From a checkpoint of a small transformer trained on Wikipedia: 3 heads of 128 (1 for keys and values), vocabulary 2048.
MLP neurons of a small language model. Each row is named by its layer, matrix (up: input weights) and neuron, and shows model dimensions 128-319. Each number is 500 + 25 x the weight over its row's rms, rounded and kept within 0 to 999. Numbers have three digits each.
After each neuron's rows, "fires on" lists the tokens most often at its 100 highest values on Wikipedia text that the model never trained on.

L5.up20:513469495508527495473519489498474490486551483473497510465491505462521513485537484516500524556494508512496480467481498521493495477519509487475496487509473475529471480504473488492504449501518521534485508507534505524471524534529601488555442521534473488499489471491496491485538509504512542508474508523512516528473499516492504498502521526551503548511482571448467534507497502484525490458497504453535493488543490494520518516512509466514456496503453533502483494526469486486534490496515535459481517484498474548495478525519497487504503500510487550513540472489480522563483468504498505520
fires on: "y", " goal", "st", "°", " match", "qui"

L5.up1150:500516517494510512482521540473544486463479453456478495522469517484501473474514538475554485525531521480465513505478499501552484449463518546500503499484507502476485498492489483524508499509467505497455492549430491499497499490516492464481471475443538464505484519518580532473514527478508496531509466531502544491465532484487500498523547498506526449459494548491510476545531514510503497458467512541510552515514510489512447532519512461512508486530476472513487524533510532521460496493488567520520489489506532489544474508483553471451515494538517491505507477512505494477542446496453535469
fires on: "and", " it", "w", "der", " w", " I"

L5.up1086:501506517507516541533526524528465521484527487530528495470480513476534480508505501536484485515514515525470510497422486523494495459490504481502496471490533486512501517513567458492510509528485481524511537513515483507502502515517522521489460457467521507524492521471503488493502533461480524517518515529491487483525503540463538511514484518482523412508512500482508502489495508502487498480524445471459509513474523492538491526483536493492478473503546509507474514550503501494465515535488487456520545473518451494530474484465488487511540511537487560524489483479504472525523511490530497493
fires on: " ex", "st", "ex", "it", "s"

L5.up90:492501515531468539501541514494469476499517476505487450508497515500508487509543466503530510497466519470480507431527492476505445470525517487490520488457527479495481506471511491510481517476510477494475535494517503499498476496510525551531513476508517452524510484506530558485518457519504515486500486505485515483512469502474532528516488518498521475499505453509528500550528498519526473415468487504499489489506484537460473509525488526516515531461503476521475505524459506476516515474494552497496472539509481459485533490549536479481472527444516517471520523535524502512501484507486513526
fires on: " Ha", " Ta", "the", "wa", " Wa"

L5.up40:468523484484503491480495489494520522421531483516490460527515503507587486487519499469446468488506494534485471494524481493477497480549475468501505523489514502520467567506471509501493501460494481507483491504496513526515502466510494456506496535492486519508506490500493501535498472485492491546516523478534548520480477518511501510471530475467527492512466532458534499502518475461484510505513483518512451490514469556486449513519457471486467528454516457502492474485499515495481440481524466535511473516470485490525472495480536537511536494489498507514527482510510519564484496479527527480
fires on: " be", " do", ")", " Ro"

L5.up436:443531486506540523493537489485472502489496475460496491476521533430511501477488476493516463532550460483503463501464532487511512521495488543501484490533473502516477502526490508502467491499544512525485481466488518528502492513480512511507493492523512478504527437505489493494490489482475499466512498512532483519505475515502495534521490463470484521524489456435457486499509491496518484505515478488490464493495466519524481520478541485474499548544551501491496489489494549508508516498494522499460498472457468478530497570487492469502504519485494452523530532498514546566486525503538492443
fires on: "ro", "al", "con", "ne", "co"

L5.up1031:472492550538517528498487510526476490475512477524515454475512519475493520521476523468474524504480473542514452485480495483513536518553469517512526560505478510523523495483489516532523443449495507508467526492514522485509499494528495505530478480473538483455500538477489448538499507446504476520523513506484517497442488508536515501477486473474530473502506473454513494494490508493473505474493525493501511541537509502533470496522534487477520477508479470538477519500446511481482485494459503509455516503485507487496512537526492526577515552498473503516489515504484482544512456465534501486
fires on: " to", " at", "ed", " play", " played", " cover"

L5.up647:546473510497503524507497542536469532482519493512501469493491478468499505514495464468494460491473460513527530479502537501435502471505492505448504471523504451513431509520504481514516508495526540507519548499506451483511517512517532471501469474513467473535511496550523475476489518493516473501489520490495483548485478504498503483547552505523505453537483502490534498502434447551534495510499503528511479511531521495520488518502513523509455514471490497506469519466500516563482524487473491494484476524514483515475529497523575471515479480503519503522524485529511534515520516521490500491
fires on: " De", " de", "ur", "h", "re", " Di"

L5.up1310:457509519520465520447500533543514513515536486528518497483537497462538469522526484522553489492507491457520485458465543446455490460495481523519548538496489526487469527506524521485445504500464535516433534496476511509475529531474509530476492483520474507538509473497490551499518526467499543473503529484507477491504484510540530503481533500506494519526454448492474512518528544456494513527493492548505474518511542471473480537488500479503508503490502479498502502485483491527503527490489457493516519497511521527516517553510512522503479514446477460516521524540533520486496497456482512493
fires on: " and", "-", "an", "ent"

L5.up904:473566509554510525473514457495459456442549486488448501458518557498470466491518518505475473479503497516463496504504520500467532512499505528506486496481509547483521534526525472443486457469533506523515500527481503517508495531517507447488498460546514483522503507476449523516542467492509523494491501582503486491469509485488538497518513515483530517538504493455509509484516480513517487485508490482472524550465497496519507506552511529472513494482526484515444545515502528506524468512510482469497490510492455500489468535524526492521491494529497569542509494501508504476528522511530498450
fires on: "on", "na", "a", " El", "pa", "ell"

L5.up778:534497522462487496470515525470487523450506519514517499534474510484494514467532514509529413504517507540464495505449496493508527502518492506512494482462506541515459554501481452489490473502524496536492492492517542461533520443515494499477459496549482503505506534534502505510467471496507553467548541505523495495458506505509510505464469493532503500453484520505488494475499466497468515498538538508509556504522504501523521453492529472511464481495454470513499449476522527508474465464528513484526516522487467503498487487479534509516498509453509531527448506522542518547512486481497489515
fires on: "ize", " E", " be", " Re", " have", " was"

L5.up700:507505495474498519464519488495476539481491512504545519465510519453489499504526542463511511495570524472493501471527454518527506471495505496493492463518461477498485490502534543486464514510457495513492512511504513467484513475524480466450466503485496491562510482515536434493519469505504517479477451509478509466499513457480501517562540510512545481485528476463510493520538492524519475495517483459478489479514471485524510526533499441539480541494513525498500504491491534498544502504476526457458467498458504549508532502476501456508459456501513513456540484512519477466522531477518498529
fires on: " A", "er", "'", " High", "vi", "A"

L5.up539:441508487525528547499496506495502512510534512502534527500455477487524493485535510502504509459540487505486478533542492443496478482495480559507525503490520519496465539492534492472487518513481509524470497534469488516462509512522500516496474475472463487496503506504513529496516466487473501473509538492473499524468494504496507520512474543472502547531530495516512475514500475503490471484494460525548513523527519511465480542488474521468503532493541496522505499533482485505453510504510515498526472531489504543513517532485500537506471457530514482495538496512529539560529483505490515523
fires on: "et", "lic", "fer", "av", "cur"

L5.up153:491501493539522499536463508527479514494506509513483514457520523460481474481506505472507502526537480500500472476513517523496478526506474511493499439472523517491495484525488508487497483485500520517503534498536499542449515478517532500453491480524473463517520468493520484504514500483511504468504441539518458502512455494515540486548480514518507548519500464485502484506505523519525478540486472498502514523539529499486502521499484517516495501507432536526431497478510518494498483487472554519537510504521545542521532531437549470495472491536483505511561498485448472521504432454493486491
fires on: "ri", "---|---|---|---|", "ry", "ja", "gar", "ba"

L5.up422:466532509495485552486522499527478486463485486491528490527468521497524500527523490464495492542482505444495465503481480524494485482513554460502469495461504523482523481535479520485491493518502495510481485499510482493485522503508538476444461507505474442524494496514493507522498478489480560468522491538431503551528519513471506521522508496481520508480553498500533480527555457509513478482542480524501586487484486514490509523505527507499516490457504498522491502488482534517501506479448505509533522479484513493507469502531529517540479511462473513492494526533515511535521557502479466506
fires on: "a", "le", "re", "sa", "les", "hy"

L5.up1282:491459485494487529507479543485512497482530449479506526522499532520467499494467511466513471534524508503502514515502520470506455497512531486513465499507417515478547540527524511521530509457491481549463531473488513533466529516533506477457505443472487477552500488558522503520524469477496470499494506530497490504471474480545489530506475492481533481540510505505502476519518519499539522547508488489481502527538493502566467504510525497481475500502501509528429471493548520515495487470516500462513514502478498486491509474463502486505506479473504470505517488482509454577518482513511551482
fires on: "e", "red", "ved", "gar", "il", "sh"

L5.up358:470499527523571513539503478463438527499460510534512469471486477505539483452539495463532512496490481501504470463484479508496468492501508474509476488449504540486492502540470494489476540466469448466499524485474526539503503466503499514485494521519492548518511514555522544482483509514503502505501493479460451497449537522472512501481506489508522515528471491528471492519487538510449486477494463496526495552462492526526489552544509503524477502463553458467517499501484519491522504483565495456510483491484512497541519523484506520515491530507494467472468504521533524467488490541492515464
fires on: "'", " =", " Po", ";", " H", " "

L5.up38:481491507512565520475548543484529543476499449525528475490454483496511491503492467422507463537530512518465498491486484497535486484508501554504468484478452479468442497507502494473509496491493553491508501529522518503466484501512467499493477501460484456461491509495525510496491502492478509482504538488492476511516532528485495528503507516474518471544522499477493505488497487534517507521471483507492513502487478475517509502502533475525473481541518490503512547507487505524522465504531481469556504468497475492542468542463537490461506469476545545517467496519496498487495421503537462473
fires on: " K", " S", " W", "K"

L5.up82:508515490508500468513538502523501507472476472476526469505494520463500485466451496531526496546538488507527476523530477517456505468486493517464551508455489538516451485522520483523485491511528540484497492541530507530518516524522471486490525544536494480499489423516511523531498522507502506444532422470495491504490502557536513535472477503540511520486472447474518489531511460479465505513504446512536523499516485518516461474481465464489511476490506493503495542552473529507509523517501517490538474510505477492520501497490505484522517503479513466503517474517501514463508528502550487522
fires on: " as", "on", "as", "z", "us"

L5.up877:471526508497504497519511498516465511499482481516508470468476543503454511467427481502519457500513465487441462503499519480469494495549512530480509493468524501470471534542485506498492493445513541497499514484493517491512485503499485538481516486502521486471511446536498464467466483509517476485451476502516514522537454482502514492510483556526505534528477497482535434533527539497492508463528504558500524490441526525505493499496438444504504519536496498504521497496500498500472489473474528515529472459472540524519471495523486509526521480509508499503473500537475503573499516483520508529
fires on: "d", " Ad", "am", "b", "mb", " Ba"

L5.up164:476540471570519514527518491493474558491493483501499527466456520485496447522476494534486468496525549537499473532501477511499498487534475500535478543474451522523491459485500485492477459520501491516499505493493461505516487485511495508473511472505506473523481481576533499499532490493457487517493505533486471526477504491499494464538496474548473539532476522488492518495514518495449503497497487491501490516503506486483464492516482492509455494507491526493487463492488483464526461461541530543541487468527476504494499490529525535507547537499460511457522497510517483504533503505460508477
fires on: "ly", "b", "an", "all", "n", "ally"

L5.up565:502506502484518509482503523555425519500514476516511439466525543502468482443494441492508485505514460521505474491521523513474516537471476535453492492483534548481485565509480486520474483498481497515525538476525499498483461464505513522474501512519512470501473454510552516502429511511495542543522461526514474507472468460522525448522525463512490502514508516510522475527464525521519508479452517541501456558481494524548476485505465480480508498503504515491517512525492508509482511521491523490503527488495449485513523526502489535491506518517464494527449559516542499517509512507487509546
fires on: "s", " To", " to", "I", "at", " that"

L5.up1045:517494505517518472470495505499469505488504479486495532493522475467508507484521503486482473481527433480517466471513508494490518467517486494485540472492471485505490487496499495491502508490507479477485508533517474507543545548526481492518554493516493499505511531538525517468493474515510466462507511525557455498535486461511484490525459508449529551539518533519492481516498483526517502516515537459529481542498512530499464493488469491512505525488516524498508510472496506514496509472490503495484470487467478471516513449505521502422503525442514510504482518458497507533539478495511515525
fires on: "hi", " She", " Nor", "if", "or"

L5.up502:484485512494506508535549539484450528473493524495466492483467533488476474495485476460543513533488492527486527506483510488522509486507524444487547455529501497537515491522500494514546532514505486538445506497497504520525445438514472508509450498524437535524500522539491503482478511507494463499518482529499502501492524518535533531462504483501517498482526522467533512494495489513503512512496492476495553517509498571500526539490558491462486512496509503477492525466517475561512478497499495525520511529541479516542499551449517498514545497488504491477474466500476524503483517483516523478
fires on: "es", "t", "e", "der", "el"

L5.up430:463487531472525490470526525470512540480478448514509454477511516455475508503515486475509521515554494513492482521505469482517478475517528510480495466506462490505522510503463452528495527496530497460447479508491474566455455488491463463481482472476496486553490459529534507515490479492499525462547512499517521533470476494492503474517502499488478481554499519509519456503545478533498510504500474498466532525506471518492465508499492477490478495516505469490481497523482477509497514501484510490518462427505486478454508512464499495494430515490513486475504508527506469509507452527528537517
fires on: "s", "ov", "è", "o", "on"

L5.up1269:505509495517538508484485510541485507480561473498503497485477489487527527546508451467471477509499533509456524466503530478512506533510506536501507468527493475515485526491449479499527509470516530484466491519506511457499446524498526521557516489530465475508517525497507486479495446495502488509555492523498511470476503528517499499537531532521524487473485514514542487560532454504451425491520502549473502504472540526511497503542509468519449533527504444511497504523474480501508446520489472477437498504471446501526487482474512494481485504484522576512499484518509577510488538467467489503
fires on: " E", " Tra", " Re", " Cor", " S"

L5.up334:494508484513524462494536503508466541467499461487532498527553483495494496460484528464530480503501475505513495511530508491488492514464471535515502489477465497518474521470505471488452527524501530520506534513505454488523493442495491525489503483476499461477536518549557501495494494472495490528495483505523518511522473497536489506510499500487473481496487490512469471496491481487482534462488507498446506534475503475532491520509495476468494547505521516495515452504473468526481472502496527497508491483442469486514513473478495523465544523494487482517487531496519497496462507488502472550
fires on: " on", " de", " a", ":", "to", " 3"

L5.up119:504481538517525488510523489484461507490474465479514515455524495487473497496455538478497496535532459581498492489516506488511492479506552502495534472475437510481465516482544490523510496503489462491495548527471472526559523437531509500470469475544506475510512464521495520480485568505462460516510471480486515487481481464500480485518486486534498531551521501500509502482524486499465496491471512463507459520484479484481531452536511486503469474492561482534518516540474534474476533500477512496463470468498509514506513493437500526472477505499481473502483475496510481478500518520517487540
fires on: " "